config.toml
num_hidden_layers = 11
hidden_size = 256
num_attention_heads = 4
num_key_value_heads = 4
head_dim = 64
intermediate_size = 704
vocab_size = 7328
hidden_act = "swiglu"
norm = "rmsnorm"
norm_place = "pre"
norm_eps = 1e-05
positions = "rope"
rope_theta = 10000.0
rope_fraction = 1.0
qk_norm = false
attn_scale = 0.125
bias = "none"
tie_word_embeddings = false
parallel_block = true
init = "uniform"
init_std_qkv = 0.0285
init_std_o = 0.00607
init_std_up = 0.0285
init_std_down = 0.00366
optimizer = "muon_variant"
learning_rate = 0.00566
lr_mult_o = 1.5
lr_head = 0.00712
max_grad_norm = 1.0
warmup_steps = 200
schedule = "wsd"
decay_fraction = 0.871
decay_shape = "linear"
final_lr_fraction = 0.05
batch_tokens = [65536, 131072]
max_seq_len = 256
doc_mask = true
train_tokens = 610900000
max_steps = 6395
dataset = "wikipedia_en"
MLP neurons of a small language model. Each row is named by its layer, matrix (gate and up: input weights) and neuron, and shows model dimensions 16-79. Each number is 128 + 32 x the weight over its row's rms, rounded and kept within 0 to 255. A neuron's up and down rows have the sign that makes its largest values positive.
A block is one neuron, or neurons of one layer that tend to fire together. Before each block is what it responds to, as a language model described it from the Wikipedia text at the highest values.

Description: Short word-internal pieces, especially u (Ag-u-ilar, evac-u-ated, comp-u-ters), plus en dashes in scores and semicolons after stadium names in sports tables.
L5.gate69 [ 56 126  79 103 148 184 139 133 131 124 135 124 159 103  92  95 115 138 115 129  62 125 107 105 131 141 125 138 164  96 147 111 148 146 174 219 159 153 154 125 133  97 109 110 129 102 106  59  83 134 143  71 117 132 157 153 131 110 122 127 119 128 180 140]
L5.up69 [ 79  89 146 115 215 118  90  89  72  99  65 101 114  72  88 136 138 141 144 138  89 123 108 147 122 122 147  95 100  95  83  90 135 133  58 200  75 191 110  82 112  93 123 166  95 128 143 132 131 122  93 125  89 102 129 194 146 167 140 122 129 119 146 177]
L5.gate147 [122  88 130 131 138 125 111 131 105 132 131 100  94 141 104  42 160  66 169 100 103 140 154 148 167 154 100  77 159 125  85  83 151 103 172 158 128 159 157 153 142  75 154  93 152 115  93  76  71 108 156 127 132 109 129 152 137 139 171 131 172 156 128  82]
L5.up147 [140 124 103 170 152  71 135 134 169 101 139 110  91 114 156 135 165 137 159 145 100  77 110  97  96 169  85 128  73 139 148 126  72 175 209  99 244 139 198 116 116 104 105 113 132 116  70 122  56 113 151  90  88 125 138 145 190 115 121  82 158 110 158  81]
L5.gate219 [115 178 142 143  88 143 143 159  69 149 157 186 162 140  92 153  77 145 116  98 100 152 131 179 115 113  90 128 159 112 104 142  72  94 202 126 163  85  92 181 129 107 153 140 100 183 131 112 194 131 176 117 157  80 133 122 169 123 112 134 145 129 131 187]
L5.up219 [117 146  85  72 150  95  97  94 171 125 123 158 111  72  88 128 122 135 124 130  93 135 151 119 129 105  52 179 101 114 143  61 114 127 151 114 148  90 142 108 176 150 120 148 115  71  42 142 106 130 113  91 162  69 117 123 107 235  68 160 133 104 124 134]
L5.gate416 [130 163 147 144 128 142 162  90 155 100  90 121 163 101  77 169 103 157 142 110 143 167  93 134 100 146 117 144 136 174 113 137 122 145 180 139 143 121 168 172 169  87  80 156 124 127  94  78 115 117 182 190 121 129 162  78 114 165  99 162  91  98 155 171]
L5.up416 [147  74 169 133 152 110 142 123 138 134 120 111 163 138 127 125 124 115 126 123 161 135 111 100 141 113 148 100 131 115 170 100 136 145 153 147 138 153 174 182 137  68 165  96 129 123 139 117 129 176 117 118  65 168 182 180 138 131 177 119  84  91 162 150]
L5.gate422 [124 122 144 141 130 104 152 139 101 141 100 121  77 157  91 132 129 149 112 103 154 115 108  99 104 105 108 117 136 168  95 109  98 153 184 152  81  81 127 155  97 126 136 161 123 124 127 122 155 141 116 105 176 192  85 136 168 117 143 193 109 168 108 140]
L5.up422 [ 95  99  96 127 148  81 173 182 126 133 158 115  97 113 119 150 158 152 144 160 121 103 143 121 155 107 113 129 112 119 129 145 163 114 160 127 111 113 187 144 138 137 136 166 133  83 182 110 105 127 163 141  85 198  86  83  79  88  88 175 126 197 136 134]
L5.gate497 [120 119 148  99  87 140 131 139 110 114 163 142  48 120 129 136 124  46  99 100 120 139 190  86  35 149 127 104 158 114 175 113 125 120 127 119 127  97 164  64 135 137 210 132 142 130 136 217 120 120 138 137 142 162 147 153 103 121 179 105 137 177 170 151]
L5.up497 [124 117 103 120 153 179  95 145 129 104 156  98 151 115 103  77 185 123 105  68 168 110 145 132 113 129  88 151 171  99 166  81  94  79 162 149 143  93 115  75  89 105  91 181 158 117 135  98 113 114  91 146  92 127 169 170  94 122 196 197 128 153 147 148]
L5.gate585 [129 129  84 135 114 166 122  91 202  87  89 125 181 118 123 116 124  63  86 162 132 113 115 123 103  95 161 177 114 116 145 117 127 174 131 169  49 150 128 103 155 124 158 172 157  94 128 139 103 130 125  76 131  72 122  90 121 194 207 171  98 148 141 127]
L5.up585 [100 160 171 170  98 152  95 114 133 103 144 149 187 184 100 122 123 119  94 103 150 206 115 134 101 171  94 137 102 159 127  99  46 164 187 119 105 161 138 186 170 118 169 106 129  98 142  98 152 132 115 117 163  69 162 150 165 162 161 120 115 138 146 104]
L5.gate602 [167 174 159 130 108 101 123  72 148 137 138 162 124 150 103 124 151 135 138 136 121 142 133 105 111 125 120 147 118 163 173 114 176 128 179 147 136 156  94 102  76  94 115 146 153 161  94 102 110 119 114 108 188 138 156 113 119  86 168 139 176 133 115 120]
L5.up602 [167 141 139 132 143  99 122 156 138 153 148 104 110 174  97 122 104 145 208 142 145  73 156 137 118 151  88 117 122 102 142 138 130 129 151 138 117  90  88 140  26 146 129 129 164 131 150  92 144 141 121 116 139 116 133 125 129 174 150 163 152 160 107 123]

Description: Word pieces in the middle of proper names, especially sports teams and places (Cow-b-oys, Switch-b-acks, Wor-ces-tershire), plus cell separators and dates in sports schedule tables.
L8.gate621 [124 137 165 141 138 125 104  91 153  93 135  89  93  82 117 139 143 148 113  58 144  88 112  98 125 164 108 206 129 137 151  89 154 144 110 128 132 166 121 115 118 113  92  90 122  73 175 107 106 148 166  70  71  83 161 139 156 146 155 128 159 172 147 133]
L8.up621 [157 130 170 177 158 115  98  94 159  68 121 121 129  70  80 115 123 128 132 115 183 109  96 140 121 132 170 191 128 101 125  84 139 151 105  64 117 171 150 101 125 150 134 115 154  96  89  70 114  94 161  85 145 140 133  92 157 146 167 123 155 202 159 113]

Description: Final token of a person's first name, nickname or middle initial just before the surname, e.g. Kathle-en, Maur-ice, "Louie", John H.
L8.gate406 [155 137 127 156 140 154 122 139 161 191 163  63 107  94  92 106 115 165 140 132 131 161  68 137 128 144  70 133 103 111  64 159 121 125 163 141 121 109 157 111 196 100  96 152 112 133 164 114 141 133 155 167 124  91 138 131 154 170 117 116 110 162 178  74]
L8.up406 [111 150 191 147 105 134 102 192 125 136 107 139  43 146 204 107 168 108 149  98 101 159 152 114 104 146  90 177 158 183 136 172 135 146 123 174 133 133 135  66  74 142 166 138 125 160 148 165 107 144 144 157  79 119  63 125 121 187 135 126 122 115 114 154]

Description: Month-name tokens within full dates, usually after on/in or a day number, e.g. "on June 2", "22 December 1799", "In May 2011".
L4.gate70 [157 198  89 141 121 166  69  96 218 153 175 116 102 100 121 166 155  93 200 131 180 135  99 141 122 111 171  94 144 117 130  85 137  89 141 116 137 136 130 148 137 102 166 126 102 107 142 128 126 141 150 165 133 101 150 124 161 126 141 151 164 110 103 173]
L4.up70 [117 102 120  79 110 164  90 114 176 130 108 153 129 123 111 136 147 132 128 147 138 154 118  98 116 119 153 123 151 108 147 115 121 163 138 137 163 100 114 171 131 108 150 204  86 117 120 147 123 127 148 141  96 135 116 174 122 118 164 218 146  78 102 187]
L4.gate172 [145 103 117 218 118 151  76 133 127 116  78 136 162  95 114 145 127 120 130 172 128 152 101 131 102  99 144 176 124  78 122  78  97 103 166 113 145 141  86 166 190 181 147 129 153 119 108 101 151 137 110 166 130 140 107 120  92 133 125 152 120 152 144 142]
L4.up172 [ 94  79 110 147 113 198 192 126 149 108 182 148 137 141 167 183 113 123 227 138 127 150 107 166 169 123 133  76  88  96 142 164 175 168 169 108  96  90 149 127 130 183 115 129 142 161  93 167 134 156 127  93 149 106 154  83 138 174 156 137 124 139 134 132]
L4.gate177 [102 112 190 105  88 108 102 137 124 128  96 112 165 142 168 152 140  90 111 119 133 146 116 122 117  84 130 102 147 155 181 118 114 190 165  94 130 112 122  91  86 149 125 142  73 106 164 176 175  83 117 173 109 181 152  87 121  99  97  98 149 202 142 175]
L4.up177 [ 97 114 119 156 135 166 143 113 110  45  79 145 149 141 142 139 144 118 105 134 201 159  85 108  50 125 142 148 153  91  56  77  86 107 101 137 155 134 149 100 138  85 122 112  90  74  90  97 120  70 156 113  63 146 158  87 127 111 118 135 105 112 159 117]
L4.gate259 [ 95 110 152 141 145 125 121 115 107 148 148 121 130 167 166 138  79 122  67 121 134 140 115 111 148 152 157 183 137 184 124 111 131 101 128  80 147 108 115 185 105 121  92 169 102 139  63 158  86  82 186 102 157 163   0 139 157  98 144 160 156 166 148 176]
L4.up259 [ 82 218  82 110 134 141  75 144 141 119 143  84 132 161  70  87  58 189 130 189 106 126 121 158 158 180 169 116  91 144 148 162 118 135 142 167 154  60 120 127  96 186 116 138 126 140 138 135 174  85 117 106 154  85 117 117 153 107  90 157 170 138 111 181]
L4.gate348 [ 95 188 152  99 135  90 137 102 103 182 109 117 139 163 108 150 134 180 102 156 147 183 135 100 141  93 110  79 124 170 113 121 141  83 158 112 104 130 125 117 148 131 146 106 112 113 149 168 152  79 105  53 147 142  97 111 114 103 106 107 143  54 116 151]
L4.up348 [ 62 146 166 146  82 151 128 101 137 102 111 149 100 115 148 166 189  40 110 100 189  62 134  97 154 148 152  84 145 125 111 122 192 114 114 152 166 127 146 136 117 178 117 115 122 150  95 136 132 108  75 147 136 206  98 126 138  92 115 113 125 138 158 122]
L4.gate455 [129 177 102 171 101 130 137 128 159 162  77  85 135 115 122 153 107 103  79 162 168 110 178 127 131 157 109 107 173 109 108 115 130 174  83  68  91 115 133 102 158 124  93 129 157  50  78  81 140 136 119 136 144 106 187 173 117  83 155 144 173 169 171  98]
L4.up455 [184 141 109 162  67 104 119 140 157 130 151 112 106  98 126 216  81 160 127 146 153  90 156 116 169 126 119  73 159 118 114 125 138 115 118 144 110 131  65 155 163 128 175 173 124 126 236 127 141 113 152 104 127  90  93  79  87 193 148 201 163 110 137  84]
L4.gate498 [121 113 118 104 157 135 166 158  96 131 150 121 166 191 132 188 133 161 161 131 215 105 126 124 109 134 218 130 153 121  89 172 154 103 195 121 156 110  89 101 124  43 156 124  92 106 120 135  82 125 168 144 137 171 130 142  87  56 138 123 153 111  83 121]
L4.up498 [105 137 114 134 100 167 128  87 143  99 115 162  54 129 178 138 122 126 145 134 126 177 101 141 157 120  96 145 184 197 110 104 151 161 170 125  87  99 153 171 161  36 105 119  91 112 148 156 132 122 131 172 113 126 124 153 142 128 135 162 133 184 139 129]
L4.gate551 [108 127  85 102 150 186 112 122 145 112 179 141 128 147 107  91  93 127 152 125 123 123 116 119 105  86 155 145  76 125 162 102  86 132 150 134 151  76 102 123 128 147 144 129 122 120 188 197  85  57 144  91 179 138 175 143 129  97  97 117 149 130 123 121]
L4.up551 [148 120 119 181 194 126 132  80 139 147 130 136 147 137 118 130 204  93 135 168 125 131 173  29 109 134 130 185 112 126 138 167 137 134 118 126 159 106 129 138 129 161 114 136 143 145 124  51  79 109 107 114 146  97  56 105 170 110 132 118 185 141 137 178]

Description: Final subword pieces that complete a split first name (occasionally a surname or place name) in lists, tables and prose, e.g. Maur-ice, Christ-ine, Sus-an, Gonz-alez.
L5.gate79 [120 119  82 111  83 135 172 171 115 169 160 122  93 121 182 207 159 211 150 143 117 132 102 155 113 166 139 149  86 128 159 115 127  93  87 158  74 114 152 149  84 150 147 172 128  85 100 100 123 143 108 157 140 125  85 194 129 113 194 112 110 118 156 138]
L5.up79 [126 128  64 104 151 135 107 130 101 149 196 123  83 172 131 134 144 113 172  87 109  69  89 162 110 137 126 122  87 142 154  98 165  71  98 149  98 129 148  91 100 129 118  88 115 104 127 101 157 121 158 131 128  68 125 141 143 114 122 104 162  80 161 123]
L5.gate180 [ 95 173  80 160  61 105 107 133 174 137 116 143  62 163  94 187 126 169 141 115 157 183  97 155 123 199  81 172 111 135 112 163  82  87  74 123 117  66 134 140 130 165  76  83 108 179 136 116  92 142 116 134 129 114 127 175 126 161 116 141 100  97 120 139]
L5.up180 [124 106  95 136 112 153 133 151  71 116 183 154  56 156  86 100 126 111 148 113 129  91  96 108 116 158  87 112 100 121 146 118 113 175 161 149 121 108 144 132 123  85  73  83 164  85 138 180  84 103 139 148 127 153 203 172 117 135 152 134  85  87 193 171]
L5.gate213 [125 154 117 113 136 154 150 157 170 162 173  91  65 114  94 105 142 140 150  84 101 126 121 128 110 169 110 157 147 109 124 133 139 116  86  91 130 108  98 101 104 138  77  96 152 158 174 157  97 164 147 174 164  92 189 115 130  96 126 125 120 137 101 111]
L5.up213 [180 142  96 100 112 131 116 191 135 152 160 100 124 154 111 147 129 126 145  95  85 109 117 181 107 223 121 137 127  82 172 137  99 148  83 139  77 110 155  87 155 111 111 140 124 104 158 127 150 171 100 102  97 141 179 228 135 137 133 152 116  91 119  54]
L5.gate244 [135  94 113  99  82 137  82  97 150 144 122 104 136 133 159 155 110 132  94 170 125 152 123  82 109 117  96  77  81 123 153 152 123 109  96 138 112  67 122 165 151 164 117 136  79  93 125  98 105 112  87 127 123 135 111 134 140 132 157 115  59  44  80  83]
L5.up244 [139 135  82 125 143 132  90 111 188  62 124 163  80 161  41 174 105  96  89 146 132 127 130  57  38 161  75  85 105 108 167 150  63 107 148 133 188 155 137 136 123 134 152 124 150 150 119 167 209 138 111  93 123  93  83 102 133  98  94 107 119 124 162 104]
L5.gate253 [119 137 120 156 100 166 104 175 161  80  87  76 122 102  93 137 139 142 132 132 163 172 140 137 119 111  83 171 101 153 121 168  81 165 157 140  91 127  93 117 167 108 116 128 150 103 145 141 158 199 149 146 120 128 135  94 116 180 160 105 176 113 161  80]
L5.up253 [143  85 100 219 210 139 135 158  89 181  84 134 141 170 160 141 125 151 132 166  79 131 162 113 110 143  58 213 118 153 147 121  87 170 154 110 122 113 132  82 125 137 137 125  90  86  99 111  84 120  97 104 111 115 145 119 132 101  98 161 140  87 143 160]
L5.gate455 [122  82 130  64 119 165 108  64 195 157  79 120 139 113  89 132 175  71 181 152 135 183  85 157 122 107 153 112 133 137 144 114  75  77 107 161 178  66 141  83 120 134  97 126 120 105 127 177  95  88  80 189 132 156 119 172 143 150 136 129  90 105 120 128]
L5.up455 [123 179  83 130 134 142 178 163  95 170 147 198 140 111 168 125  97 153  81 105 106 209 123 130 161 115 184 128 105  96 151 116 118 145  84 130  72 122 112 169 146 123 105 188 161 174  91 193 189 128 176 145 130 130 104 139 113 129 106 125 101  81 114 128]
L5.gate608 [118  99 106 105 136 101 145 134  79 116 123 156 190 126 126 123 118  82 139 117  94 159 126 140 145 183 160  92 154  94 132  82 120  68 102 126 143 108 143 144 201  72  83 148 147  86 107  84  69 107 170 163 169 109 120 181 148 112 138 107 137 122 103 145]
L5.up608 [143 150 124 121 123 148  97 144  75  56 107 107 113 128 164 120 140  76 160  81  97 140 123  99 125 138 195 110 142 145 156 121 135 154 104 144  89  96 129 110 150  84  94 133  89 140 112 151  87 152 188 115 142 133 132 166 102 132 140 140 163 104 194 132]
L5.gate691 [119 147 116 168 149 118 137  95 135 125 163 112 117 165 168 180 127 130 131 137  88  84 157 123  95 173  98 108  73 160 160 173  99 140 131 127 149 101 118 161 179 118 129 157 141 137 179  48 112 143 139 180 161 117 140 101 155 149 207 105 136 122 127 152]
L5.up691 [132 112  80 110 111 141 136 143 122 133 150 127 116 149 152 121 128 103 141 113 122  84  99 114 118 139 133 161 143 145 163  93 138 155 128 114 104 181 153 153 187 158 104  99 171 100 138  93 104 165 153 143 148 172 119 123 114 122  88 152 101  87 153  87]